python train.py --n_layer=10 --d_model=256 --init_std_o=0.0 --final_lr_fraction=0.0 --batch_tokens=32768 --steps=13648
MLP neurons of a small language model. Each row is named by its layer, matrix (up: input weights) and neuron, and shows model dimensions 0-255. Each number is 128 + 24 x the weight over its row's rms, rounded and kept within 0 to 255. Numbers have three digits each.
Before each neuron's rows, "fires after" lists the tokens most often just before its 100 highest values on Wikipedia text that the model never trained on.

fires after: " H", " h", "H", " J", "aj", "inn"
L6.up291:100108105109116128113106121154159149093102121169074127151166143115167092154101109148119104104106127168102164137115160137127095124137108118152111122166125153132099181172131137107129148138116083115148141190156151135119099097136135160099126096176132128108122153152117119141144163162176094138124167175104141159109089136149119111113107104133112153115136132116157122145108156136089112152148155104083150105106100111122162117150139103129108170110133137157162121168141076133113084146141129149164155129178099120121140129150109128115119102134159114147173135160145081158118090113135110125134103133145141125110147108155174115116111138120099134129101138135118143106131102137094104114119122162094113103144146132144130161180070126139114135154110130166093098116171116141145122118125182

fires after: "-", "\n", " billion"
L4.up524:133125123086110137130121113141135113096110117116104106111159106192113156123115127170157137137132104134135139191147114160119140149138127151156190110128159159174101152104126094110141164115091153128120125156106156143135139154140154150131147098189164155137093145132142137159141075150124122118116140185136104155116128134121083101128110124133111135119133123098096128106122126121155141100126165111134141153137104138157128105114146160133079122114093183126200110158116161155176093087170105156126167146146100150115090103131119106107097141146101104114114145105106128123107122155144120119109125119115114144113146136089123158127138108133095110130151132105123148152118133186154107112177129119162122131119080176154103144171075120121143130128139092118133164126112120147144143088149161

fires after: "\n", " ", " J", " Season", "ل"
L5.up45:129120110078137103070128114129085145085103119157103114145145155157175114123126106160102135143101151151125103138137138125099106141153099129099130147124133113132154129134089134153120149126127134074107097117159131183153124141151138129096163181120144135095083164113150135150128107144136111131187170166163125142133106158127118095134123109147099135111128153070116125116150108104107123118165139139098145101133098118161160112111149121089111118082082139111136110127111115133152172087107167124128142138114098183146128114129150152149108142161129106156186129157138136161155127130138107111146107077157132135091126097165126150125121112120127193161120143088110115129152126126170084128156114137153118136114096114150096164130113126173117122106177139125100152120109124170129113105152104

fires after: " S", "ymn", "|", " s", " Com", " com"
L5.up890:097145133099139125088137092143139139082175164158150106095144158184136142133130138172109125166124113120173088135115111182141140137174134131126120188127130097127128149106120151147113140132141150099159105131140088118161141148129142162071116127108114130100150144184132119185116108147173138126106154111136141132117089159119125111134103080116162099146113154108140141145190117156148103112174140138108135125126154140120140164134120093136082131097111111133110163119137120138136141135127159133106119151141105177092138121131149111114131138149127098139116154158097189110162122143146107145153113145112149136124107160152177133121145150116071150168126146143135131132122093129177101103157127119088087137135114138168119127116151132143074149083102118109116138114128113125151115101145164

fires after: "m", " M", " p", " Im", " Am", " ass"
L6.up200:123145146094125126101135108141150149093144128151166140113155140116100129137124139155160135153102148122090114166125140114178132121157114155150140100102122111097113195106094130127124120119109168079130140149141158109126153154097118149117114138144119161097159144127143156134107083153116150089100166119160124103107131143153110098101107126140144144090123161121118106161104148129124123158112177118145073124126109141134145140151152090117163127166090175111156098080177087103157163100125106165126122158123137129126103128163135162120165145148153082148119102117087132134174129105135116113149102159122112086082100096153124099102134122147095181117098142081142146117107113161162108103124141153118138106124125177124108136127145162126107120142149139169163092134155101100095122128120130

fires after: "l", "h", "-h", " H", " sl", " h"
L6.up924:125100147124089131197152133116114131112147123117079154166108148136160124150134153162146149141119125128100126129119119142093145136098078131104139180109119129114111124167115139138112144076127166151163097158168119131134075168107114160146104122179084117133137151153108140163106179075107115136103137126110101132123123095132105111161154090147123148119149112098155157136133110125132108113148117108118126161135123127130165154136118146104129080131116137165144128165144151141138046186108127151123148151152103155118137108124094148139123145122151117114179120111108130146123126117146136109168125107129125121161104108110132120120135139116130123126133130122138159095134114134109110102091099145109119073177105142114148123097079094137142154110143137092068153065099131146082132120161134

fires after: " W", " Wal", "w", "W", " w", " L"
L5.up866:120087116135115121117071129151131162130130095142125101131166150143139144159120097124135162135103151108100127139092146139155110122163149134137100147154129127119118133153117140155118153106130121145095155163144180155106146159147177154097109118147119174124111086123137121149141079116169117162106115119177185134145102132179127106112102110079163141096139157148137121091135096170137145120152146105089135112101141177085180117126126143101148135157108115119141114106127144131149112152126103146119146101166123173113128084143137146138154143120146142121150113104129110142187127129094167086105147115102140111113142110076141112108133107116140152154083159136154142042135165114110103139111134123111092118130156149138087120105111132138160143124163129132081126133104134119145134132168162

fires after: " ", " C", " Par", " c", " Mc", " A"
L5.up766:143134157118125137101110116157151086128140164098134096087120170153128172095109134123104136121142138114125134117094080188128137138104151131149101119169143092113148137140113175147105104135101169113149110116093117131162120127102129156113083158107144114128136163086099136087137105084103164094127115127118108033113155145137125104152120130188183128166140118083151125105137128118144074112096123121119151133122116109128103157134159159130128118097142174138122126133121082124106116127108102137105133156165114122128110113129108112090104115150132118139154131129146139130122143166148131134100110163138140152137117105118115142112080119142138153155193110138114146137146127124126118087144109108111116125121148141076105191140167153149120117100162173143164122152171166142145129120125132

fires after: " Az", " S", " Is", "|", " Tri", "S"
L6.up690:137128141120128098092118084147132120116130142101099089104177158140146114159132146120072147128142166143166124170105098156113131150107092127149115111140121144130076147114166117153116109130067106127137136155109140139128167150139148133139134125137155144105109145110128127154128133114135092124131133107094112111092086154140133095133120134130122119139145165151141111126118101122170113084161106104133112151152135070105137113109121153099092176113164171107165165125115126145140173066161141133140135126122112179122086099121111183121153149132111127122093109098156166112132151150136107091173091159128123147121136152119117094127121155139121145132080145106178094175125115104149109123203106153113086138137078139143113155116124146137123135111102164106128149104103144117139120111104157

fires after: " H", " h", " r", " L", " with"
L6.up265:102127148133154145166087111137121163128130094125144130125147154130171138154130114094126138114097098120174167122093156142087148181159112086119115127166146132155089138140060158123123138122102122154170126140149175157162110127102145155132090152133134136138117109145128096136128130109136126125136152133151157098139100122124089107103111081082167123110158172147155128133147102100153102146120084118149180133133093095108170139121120136148107152099125143124114141167164106121113105160136124147168182129144132120148118149146127129142116118124154129152172066125141113124173143093102129082124128144145142121153137101150124104130148112105146117162160114106136173076101089096121125139138123142105154121174117156144113154145146139167146141108167135170104075138120122138103151105134150

fires after: " f", " F", " inter", " Har", "f", " D"
L5.up139:136150132118088118120091156159121168112137116148139105123138165160154154118098080165171149111140143185100104124146110119105160150104182091175087150128134130119135133155175165148123162064160123108135124133137127123155129121132134147118099163150089119121102157132124065154142100072138173097118101117165112116114137134167105104120104120116112123126133115102156139129120145162155139098114114085108155134109107132110171106151137127106123072100132141106131166089163109137097143111074118118144135125136112156126114112174120127125104129136104073141154146150107124138148110127139122115146129163109159145167133135101138101127047156147132098127137121125156103141127086149111114133115098108129113104121121171141111134181120076153114149120128127120137120088134126139110098110110122

fires after: " |", ";", " were", " age"
L4.up334:127164116108164101139139119168135128141123128127066092062136100160112142149150112113131118129097110160157075156162122150094080153119144110118119081148114127127116133168114125152176141131071154153160156150153119146121141139110175131149122131113143125119111113094136122120139091092167123154127151159105159104093096108113156092125100130139157160149183139157138147152093137119145130122152143118120132110151119121127176150152112114125068155111129126199160122127189128180139119131130113122089157163138145113143100124108149122121118135116155097125161104143147143109140056113126159107107125143113132116137126128079160124154141111136146081135139104141152144139118106120109148091152119129102122102109114150111095108119138137140135125113149169130145146138140054146140137100130143

fires after: " |", "|", "W"
L5.up227:119143148128131120115101083129097122127151098148108101112137136145152149088100108112090143111108114121104154127126106180166128111128111109147134156109158134118102162117148106146089156112109139178083123144139100143155153169139143142127142144099142182099148188087138119190122156093137113114136153175137144150110118132135165095158092103118103112117107087120157136111109129148128112143128166140123120114142098126098136110193102128113150167119163121113169130182146166137137155093074119149117121107170118134153138118117093138139120127142094126109098131162117127139125112117124105120169096133111127129108111141108131109145102123135110160141113119128129155107097144156169139096157120064129174149090059169098113117141076155150166159126137127114118113091114139150122131130124141

fires after: " F", " D", " C", " P", " f", "==D"
L6.up861:140138124129130131133076150134133142123116130125126125098109135136127167194147136106124113101127115104101146136135084107130129164149153090160143094152130117148106121113101148138129140084130154142149150086140144125139156106117118103106096127162114124123127126075149120148145125094153114132152108115155184074121114122163092133110128146094133172124135087093158105080123124144137082131110152115128218127122133165087126119134129154087089116132152123116157165147137137136111150121123075121099139141121116115151149111135137153147158121125106122103162121134132138102154048145117111080115165174093113143149162136104155136167130108113141102120092132133102143117106139131147152118129131096134110139128118138170098125135155099124164131162145148160106081128144122192108119129160190

fires after: "\n", "-", " (born", "==Bi", " born"
L6.up762:145100151127079114149155142119107147115146110097127143146102149168101116184146137128156120151138124138152163136147122095129184105113110126109137104116118132155107135078097127108161120102110113140161137121125130175137119126091175162123117141149106139142103169124160135156111136144105113151119148156172144131118109121106143088123121148121084127136134126096120143147099119117136146120116132133132127147113145131131107132117127109080081128186105130150136121112107136113142098111116080127159129149165145148142148146165116155131103085128154117178106120146113153147194139108131167130168136142091123146123133118180142101153113143130123070140124127076147135145164171144182099098143127120112089080134144168120099107129166110115141078129125143120168101063114139165110121091174101

fires after: " B", " V", " d", " Th", " N", " In"
L6.up298:117136156144156134118102134125130151115161150091120130115116184134130160166071101117136138157136137131172105141116096172124118112100114076172120120139132141117141136139117167112152104125127111164131128129138154109184141133152114144150081121096130168086107101094157112117122153110156126100162130088160126106099132132116132113183159150105095131140142135176115134137133138156140123159150118088137155128143097146133160093109144111089080167154081127131189102148161090158133131121121147152133166148150097153139120152107130121129143111108122133123135152115184147153129108140106137123176129134125116118181133102097155114126113100157095154114138159111083109084083159157123105131117122172097111149124129136135114133106128152109120146132150112119133065191164125130104118099117132

fires after: " f", " F", "anc", "V", " ent", " v"
L6.up410:116162125127153136099099150143098135154077137126147125109095095132165165141121134135123178120150127162114122147150108145173093128142126103124095130161113127099162131160129157096164104126132162131170148116139108125156114158151154120103121114131107136122121166097129139133112129109130126080112106148112095119130127113177093097119132135101123107160148118143116193139095157159112100131119099092101139124144091169085160127141163132078072168117125110093181104124115162117128099122143130135105157192128090122142144109168163098157105122116096115141140089141097131154177128172137106126124145149110164157146152137131110119162108133091093133111125124162122099121115098112134158122166148077132115120122141135112109168155110137131088155135146115142148080167155128139161108110118147

fires after: " March", " October", " November", " December", " June", " September"
L4.up955:115137117134089112124101105093091133118139137134153142129173127155162186153108094150171158177123092090150081172128114125117152168133086098170167136144137105128092120136117124170080117114116146167169098112148128156129154152140150139160114126147122155077162108109159094160165119100177142096136132176145138148126098124136143115118138127099141113145148131116123098108095091145117143128110166129072119092102132155116183085131145127106102145149107149104124129124141150130132105079152096130128125148141139151163094131153150126123136127162121081139172126097103171174115155116159124147164123115117123118131141121128134126139141110133129157139103142141140139106081126140115112118123095175118131124081151111138110108132099123112118145104125148150183121171105081094141133127115128

fires after: " S", " R", " F", " L", " Be", " G"
L4.up766:152140139127119090076119138148144184105116158168177124140106205131148115158139149148132143089152137143161142130089114142094133176171086096147127078165162116156126152134113130153125126116117145128134134093117151141149129144120126133115105152146113141143125144133155126089125133085116117094112132118089122134145131109123091111092127184153110144123144164101174126128132156172153052133140160124119124142136108122133175151122147154078108101178108119139159114113147133162118145174129147118124141121152101166126127143149146163136151081112115098169146135113091156184165109107143111143169125150124130162167100141132117096135122126097147117123102136127156113102158134117122113107160101104097080132148112103152144126162144114127102149162123134108095105113115158131149132115147140

fires after: " T", " G", " ", " g", " d", " D"
L6.up962:097160142100144109089126108110096135111126118123131130114125100099180145167123139102109150151139138068132164148135126186147154167127161113141112106126130090140138108119082128133091091149102161166130163159121159143148145164126128152123140134117151157102131121091106144136094129124114073130085119103091124110151156110165118095139160150095151147157145114100112108096108151123139139162122146096117096126125129131126138100105137148102115115075124108134146132144138108138112094134114144167168159111130111123138121125085140144135138146154145130101134086125140073119149109118126095077166108131117137126088154117105123139099098116086097118128086098119096118096123076156113135073106156132156135120137089146132111125098174155158174125110126139160116101110180134154141069124137108

fires after: "\n", " Mc", "==", "===", "====", "\\"
L5.up875:135126118104106110088116127160145098120109128135145080110118173114152088116088136172112172171091169107124116147118094114126156149163103129142115149123157102114124169130149111118140111130118130109149092177143158170111146152162136123121151148111132156123090140106120124136143138156115137138121124167144122130137104162115157117153138081105141125121146136054114137167081108167125140118107156156106158170167128071119141092140123103149170115134115133145111122101130117110143114136111134163166117130115129126173136115166128164088170148083133099155113128174121135163121100116137107132175096144156118125140130132114135152159118096093073117142115126122153128142151147126171133102179139105144146123154159140146127115088152093137120171186118128084174145142132117135103127100137109

fires after: " W", "als", " J", " L", "ers", " Be"
L5.up581:135112126096131136107111127148081134146166114110133091145150134102141126138099128131141174133137094143109136164089155157154127156136116144121120143119149142079113109191130089117127093094135136096117143138169113109130159177123126090092149082130116135133128143100114147137164128122137144135160138159180130189099106155116123109133122104146145138118129193148119136131119108156130144116116133119083139113114169128129120112134131160134116093099138159129116158101153098161151120179132100149087125144149110138120141097157171167116090135103132122169183075102115136152180118174078115129150123133110171153139159140131170122169175120129122186174113096126146110100154121134146153129151107138148119110155060116122122135093122125165139146132161136136123115152130106120129132130112145

fires after: " the", " a", " The", " as", "The"
L6.up404:074159154134114120106105160116097120159144171132131157135096158145126112152103115093127165161115136136150149116110122172173147137091154111147164117125160125169137120147144126129170180121115115139122087139158105174168146102120179120111111164118141110104120129124123115137143126155120142135114142115117178094086142138142118100109111161118069124080174135134160156136134136145106136149098179167116136171121104147126141127159184167113119108100156121179159097135142131121127135135133114141100168120167113151136114128122122124119099103100128114112112104147089165087131082133124122116142125163106170141134169117105100106159130141106155129116119130096116182132106124110140122145107133157126148144112090115132127128137134138070142183127141144114128131071158171167142096136130123

fires after: " |", "os", "als"
L6.up484:136085180145114134132161076109129129104145110169098117146115127167138155167135140155126125142150100164160148110115132128147141122099093159134101175138155129113151126113105146159123124137059114113170105151147113093154118134108152119139100129099127119129115156154127121152149135185130111100125189154111168133134127109121091141148131072134127153110123181120115137152150103096159143115167123113150111146134144097158150137135124116135118114126128135140131096148131144130176080191112125162166068120177140113126091099142094162133124161179153097124136109123109109122129142130095106134143136107163149150120145130116106115130130104130148097142104137127114165109177127117204132089108122126138137093174105103143129106114145126154104149113119128153124113080120135144130140124188118

fires after: " p", " f", " P", " F", " inter", " B"
L5.up20:100180176110117124133114138147126120113093110160175105104143113137115149087105124146133130135140110144123154119124117169161127148178144138130111066163124132143128110142155178076122141135123164110148117155110128125118091128163122123080112125134089145122145139145128119124152167073131170114151093103127126130105112138152073115123130116144147125103116133122179173115095153197133114078103142129138163107182129102133153127113137102136118115117116147111111149135172125126110132112138123142125153144144129140147139123166092126115099123083109109131166149181142151148126079127141099120127172114120142112158112151134155085108094120083091143111168077151153154140102108117141115111181143126099103100126106140139111159115133129154088131106122116130130103148151084119104092120082149

fires after: " in", " of", " during", " to", " During"
L5.up305:135164103131128148112128076100092108106148085100112122133152122127115150142124118136086174116102150167097095146093093155156146143175154124133118124158121113153126108131123165164141115160087185134133137123113110118131179131162159133119103087147109112108127129123134160155136115137119160148128146123159115126130074124123159128101154135123153155100128129119103140108152167133145104107118155132123140130097098112096155069120103121131138133130125133136097100139123071101129102132114163141152103161153072131145073099129165158107128129145100117107122177165099163147132122162106087136141188110101133145144140097097131129153079108092109164133135135125121151183120154136139108161150138142136119086145077126146115172141129149130128157113102148105138149154159095166135128131169149

fires after: " S", " J", " Be", " Z", " be"
L5.up444:132115139085127131111147096191131149131135149096141054079110169155128182111147136150116139106159133124132133116104107129137175162161115148128135104105156148142132169121151115140117130134122147112172081084134124151094119149132139110117111115123101163118097124126156133134143134162090115113091135177125147109098131141094143102118100141185141129164124151083131146171154157122169137108105163123111158148129150140083153114124149101092115123132114160135100128115139108153118162151090099123111112108150115125139114108164152131097133120128111066156117115128144170165131130138158095101122102120144131128121147149147159107161096112137103202156077129102141144140121143150165134088145096121157103161131115153119108106117141145157117100128106139082122147145139123121178126082125117

fires after: " Be", " W", " w", " so", "w"
L6.up426:101143116100121088165110107117102125092126142112149113101169150176146146111191122146096136132123105145128130107132112132104135154146086115141137110141128149128117130174169146139111120149132141126125136155145119138142088115122137165110122109125108158124090144149174119143128116138183127083131120152120145132110114110127113106143125113126128130157145175138143187151142106190131159098139143120115135104141130108083133126125119134094127084161147127122125125121135096121146149159153137109169141139110120168132111106141124148111117074105140138138151115140138175117129080180112114077118114105159136132159097163146116120136095133148113201162104120139150154105102138108195091140165051133116083137130119137139119165125115095136129098076156176134115132128094088151136156100144135

fires after: "\n", "-", " of", " Preceded", "–201"
L4.up49:157124159106110081126127118138102070085137124106109152146127162133130127148098107131138117152120155130102158117107122117160116118144134122131160172087185108154102119097116136142129156171121140134129154150144168075166126129112158152081106127131121137121143146132150109190134140107117091110119160101129128110129119131133117103127101100133123106124127151137148098072148100173109126154107127120123140122130149121119164129139110182129085147121118129103126166101101159142134085114117155149150113138144077150150075097189100119126114122156148133168185130123124155127089121161133151152104135154128151127139178144130132127092075083110126091165139116102093123120126124177141114104113108087107103116131122147151096135170103148098145133104182120155145118126152111130130077134125162

fires after: " |", " +", " 0", ";", " −"
L6.up424:128172121102147117127102070117113152096145132168123145119159070140161126168119115132094142173134162137103141182109136170110111148115090098136116143161138066134139119173084140165137122163100155134155120104113127137139122157097123180130117156137140137120123143152139151125166128113125126142188115148106135110121128134123112087127164115166142115134122124056135124129117137093081161137114105143167145128120131118138123071103135117129129127097120130152114160104144113136138079157144096117102129151160124121124155124098151129105083135141162111125148111147137150145131126144153156097103127174156147125161118099139126144145146101098119143155148107128141132153224099114170145133142146108133161130127137148158108133112147103108133084135122167125148090116171133151121129096162113

fires after: "|", "-", " (200"
L4.up646:129147143108120078093117104176090122157112127162090150128153119153113147097134102146102130145132124109155116144098127127130096139113164122168173146138126101136108123110087107141130129092112108135137099127150125137142136136117106131142096106141121133127106136077141088137117154092155107112118122130142143118130135103116170106084111104130151123111180104127155094114099120078148138124107130105069144125118126127127164158153127129111152144074137091101119133085147091124117125113110169135132112154127122121181057124109140115054108127150088099148156135168148185113130154139170115111145124153108127088174127103146142138119081108134147168119096112163082143113147116124137102113139108088146126131099091136136100150144157111124133168123107104113135150125111114162168131073128172

fires after: " ", " S", " (", " s", " l", "\n"
L5.up176:146129160110135118114139106122130155090142157114144133132120153135136168104166134113149110149093139147090094137122163120076139112133141086163140151164143104158108172119104102144141129153109181105136087115184147124130140141138150142127118128109160132088129093122113131147116074121117058087100129159100123145148117101133091110145139113159115141109094172107095131154124096126131123131116117137143113151126067142135132137130147148122165131098112171122117098094141159111133135114098111155142114138167107140101111124094094142131131128171107082137135122093122109124122148142126138067159106165145159095113166080131145151130159123116106174157129130138120177124179141140177075122148143131148101109124097143113098073170111133115142160110150125095110106125133102104115105130164126

fires after: " the", " I", " Y", " (I", " sy", " U"
L6.up787:158137159112111153109144147193111108151124130108143136114112147118068166146165126148152128127146137153106096122101122121155167142162109124155147125124159124129100169096139102154178100090152144155114142154136145125167168085164129144124135123166121156111111113081127114147127101090124127143124119110137155168093114146136144102141124134096129122121114160133164088096078109145112076165115158112131154129119117096110141100139126089126149131157129167079123101110195108103121146101140089167158160136098045129146124130156129129132152112155109094138113089145124126144127100160168127130145132123120126155110127137085142110150126145123133175166135121088130159144127135139142150117144118116118152112100122121130107110139127125115151173108153097172155124102134105157166128138072143

fires after: "\n", "c", "|", "enc", "id"
L5.up982:103146159167142114071115130128107178126140096137110126153160167111122139153149112127141130146127110112111106145153148105119101120144132113120131145088166105103106079091154136176146126162146126143165113103153166116134130128181124095126122131142127119113097182078143149102133099165144141137118120142120117101128125097123104131111129060125086102167160115080147108116111153143151107115081104126124114115133146145127089103122125139140175103136138111119141137158144097078227140101148142135112151122131169115176115126162126114141144128097131144131147114141129161152146171130097162141144138144080098079166100112129155141120115094116136147150111079080140116113134120124120155108130119102141143150121065144165105139157120102144165124106143129141124162116115118134137110124109123

fires after: "\n", ".", "===", "|"
L4.up83:134137134089142085138118133104122131136121113142142115126122143134157155100131134118068149162096104091149127167150100071120144148144120071176120145065169105171163128144131128146137120161137117146129118135180175190114113132099138119103130123137159158131095179138155153156114199127137136112154096182163141144124121130144164133107118103137092090130141137137157133124143115107112122121116115104117163134128094146118123181145140115157105131128118101153096116125132122092175122124153136132139125122117166161128111118160110111114142097108108134120130122146126132170076130130138136105184174158156161093115114066135107153096098124138148107127145123105105151113155124099154121155151093144129148132127121119175127105150112098141105107156118147133163157152136106111161106105137166

fires after: " h", "W", " H", ":", "w"
L6.up888:122162150089152139147099092093121118115158152140120124110141165114143155119130128121114132126083137117129105164160099154095129121151117110157156112124169119169068159164142124109112163132125139153139145095135135116157141100142147143083120107135111138113152114122118125155096097067194137133103147143118136110101044146125120115140140101055126128122176107121125136143147146148133123120162154103106123085116114127084154117140120118103124129163171174114161104156151099143142143142133107144150147122175117140140153101131112131105155094127089115130161133102115156169201121101101108083141103128105163113143130139144106098172115120136132126113139149132141123097078120119129153126110126118136101122126103073122110113146090102160130154151163107179143148126136115135123120117105156

fires after: " C", " S", " R", " c", " r"
L5.up737:167143142106166165076144134120114101127155151173116104131093185133117166139097149160151124121140147191174124138119136141088134139101142130167111106129147100101119113144124093152143129137099124143180140161177182098123145178097135112146100161107172152090096110124114129143133131109139122073136139100147135123101113130147104100127127135111131120094143117133154087115102146116139074128129151111125159140147117146136117130167126117146163148115175144114115132129156120127106131097151090159119136200169131065130186151161123105140122109144114097147163105125141104122171103139136107110148118124151118133138147133116155090146150103120156135148144140097126124135134127116132151098123148152139148126150097103128109067127153102134127153124111164121146096096171139118145179130109115

fires after: " T", " d", " t", " n", " N"
L6.up784:107161153140109132123090150128144152117110135100144155134137129139153165152090079124077130129144119126134114154138118181160115155133086088148147143092109132144099149180118137112170129126114101169128149156147142147159144172124161123093166142144161156122116117094132136124091104087161126138107107183107077139113121131148124103133105169065125138149146104157141101100133181143126082139120123113123115081152102085109164080112098113084115135157128124100132140156132149135111098171153148111143187151145128118116113140123152135120123130110168088141130094128142109117147139116120116067165108124104142116102106125123136130101111124130151134102094124126178133106122111143082139146119088147099136087139086117104116126103129144142154158117130131131162065108126108129146124123116150

fires after: " G", "als", "is", " M", " University", " S"
L5.up566:144142136092141082109167121161140182135161151137114099115109133130133147136118126126081123140144133150162141147107096190118110156126108132153153141173140159136068158124120105168108118118092138118143112122153137098135155144199112082122113122106131143123145131134144148144093120159100110145123131175117114134106138166097117096157142102136122135121141163156151176170108088138129125113139138115129137169139163111164131134176175118124125114149117156192127124099114136078115127151106134152147124160180120112173115134135115180129138163113146098126127084108094109112124157123133067101142119135177125159117136107107157124122104118136140118157096153137092158106138118178138119089168121156099127132146090130142121129133148149150159153124109140111105133090162147122118086114114143

fires after: " H", "B", "[", " I", " K", " Y"
L5.up704:150133158102091126160105144143108130101130104086132119128173162108162107109146122098107144132146131118142115132128164142131139137159122090108114124098144183101088143121102129132147148125100108174114130134144131152165164147132140139139097144125103153112119124136112130132095139092152127129108117153164089135102085132114102118142119123152134161141168175112161130145107111180120160119139172126108135116155128142065158104126169126113156138124126160126182131128167145128139169099119123132128198122185124130156103061155145116118120136169142102090125126130126152148146124096130157101150104095136096186087126115129141122122135150091128131151115117134116175092104123123140126086125069123117126103132098135125097138106062143152133130115154132170122143129158076133178130129098115

fires after: " B", " V", " f", " b", " c", " F"
L6.up166:168152148098155104127128133160183144112115132148123118095159133136114158147140070131125148124137080126117114128102114146150136132162115136150102134143090077126133110108166113144092117110151126158115150124136173100161100127189133100121127127128127150091087142105142145171096160082158091143089113146117153136135121122119116135106149126116163142147145149133140142132093146115142150135136137117154132084156123139110099076115152093118128133170151145150165154104104101138121084142179112144181168127083109147108142133168133159101151122132139132111112115146108153101114125098168105120159150137110152090133117122123132132118095157144112143107125109157120155101160107131125165097110115151083117105098135129138121205170150099151135156110115167116145060112130108152141083125116130

fires after: "-", "m", " Mc", " c", "rac", "c"
L6.up392:118143162106121173092121155150121129161112169147148087111131130150140183155145124159098137155154146118125105133088099119142140177154103100131108167110161066174125128092107171080116124178113125123148095111126139105123135107107115093088119134119108127119133157124122145170094119161088132117183117111100161095085113141150100095118134134087111120165157158101152137159099120136172112089090112165096122140180146120144142093131134120114138152129091159142111094110161100079175094130115133139085125161147117121116122150153119139138111112100103105150154141116119153133111130135128114123133126129131105103148168097144175087136130129109101118162142111085110119160118174129120146113151104106124130110149104080107121112084146102100124140117127140126156106154133114141125125106127139

fires after: " March", " June", " December", " October", " July", " September"
L5.up112:119133119136122130137110098146105139127123121140133149154137136169157137150175095124151143143102101138108109104139130144174169147121132089158168123142138067143129108139130109125122147102066137161142124119163093183114160126138151131169156099163148149120129125134154123154134161114172092093111118138140128121119110129148125117140138139138162148154107131141168102106126095113133135122138162149132112127152124158117078136169148124107096123110138160110169141131141116153184122116150128144164103146149115151123127098094076103123143128158103131143154155111098108159100083138115133155165175110100127121177126120120120114113112117114119144168127128124126105079135113159129104123138145127098139098074166144188092153202085095115123131137110132120194142125138080171135135119164118

fires after: "-", " c", " f", " C", " \""
L6.up508:128120096122130111124095127087128098139132152128128154071126130129142146156106133132108134107102131131103085104163096116133133118126117099134103122106156088126102109117131142107113145122087096144148139126127147146142137101152115127118107174113144172128102141103136137123161119089125100113171101125180129115145149126127087119110121168116129129154117118122108154133088119166133109131137100067123111106109114112094086154165129125084109145099108166089147140136119131139143098080103065176109125120125097146148107106159144116170099129102084045135116104160085136164127131158123169121117136159068105142108151129085132098134112126131150096165172109128091151099087103134136116116163109091130129139110119128151123175149117098144128185129145131121132177128148160121129142111133140

fires after: " |", " medal", "|", " ", " UTC+", " 2023"
L5.up673:150155088092123103130128112137103109139116116123134123156154121128130133136089139139097137164108157133140176127145113143122153150134155103112141127155103071152123130137143099116171123068128141179153132155159169147108137197165142137142165155112136144123134142122122125125159095125159141160146152166167147084136076160120147120166165119095150084143132151105089149115108110106135164120094157120119123124094126134113126130152109141111137122150118115134132111141116111117145098088115083107103127170138114115091119150130117137104131138097119115095121128144141112130101091151091133102136124128126215083086134100108123156142114087140172133111113147138156143124143086164152109123117106133106165132135153175112093133144126123151157133121114092145140129121097112181134064083149156

fires after: " f", "f", " rail", " F", " def", " c"
L6.up257:104166113113171115156119105127154106116118130131156144109128127141138197114184172126149149098120077087141129148112090120107124143102153162135137087152202115141108135146146175128123127076134153143165109140094095127141106134114147132160102118128125176092136169111174086109153147153124125129103083107157169166094140086164073104150110112130149113099138110118162106122105125135166118100152114113137139111130100106095111124131113125130124134139122130163135112147142148117166120134120136151158129138145158141150130146137124126114139123081098123112137136123132150149128116128093130135143191148087098071182093089075137118127105140163110141114112138120150149084115098122125154109151118129089097127128134135135108129164112095117126129141099161120151113128091116155130107131122176

fires after: " the", " A", " U", "E", " a"
L6.up142:110121119127137135102117145181136104110113159144123141144120151157130139131133083128101146140145143166145083137137118142106116138138107147183147180161162148078116115154117114094091120148093123119119113115124138124163143132137144184142105150166151132075123102094135097139154150093163118121147144107107110104130135139127125097120143171134089144138119153127131122128102098171170109129124135122138165122095129112134151104112119137117111159130191150123155163127113153104110130145120113143131108139122097176152093151112104128098149071130145107120126169078112109145121068142146063126129137171164172137135136098109148096079100086165112127154146122097114143121122121144167159110151083150123149137114128162109118113137140084105125195124124132165126125121175120165135110113102126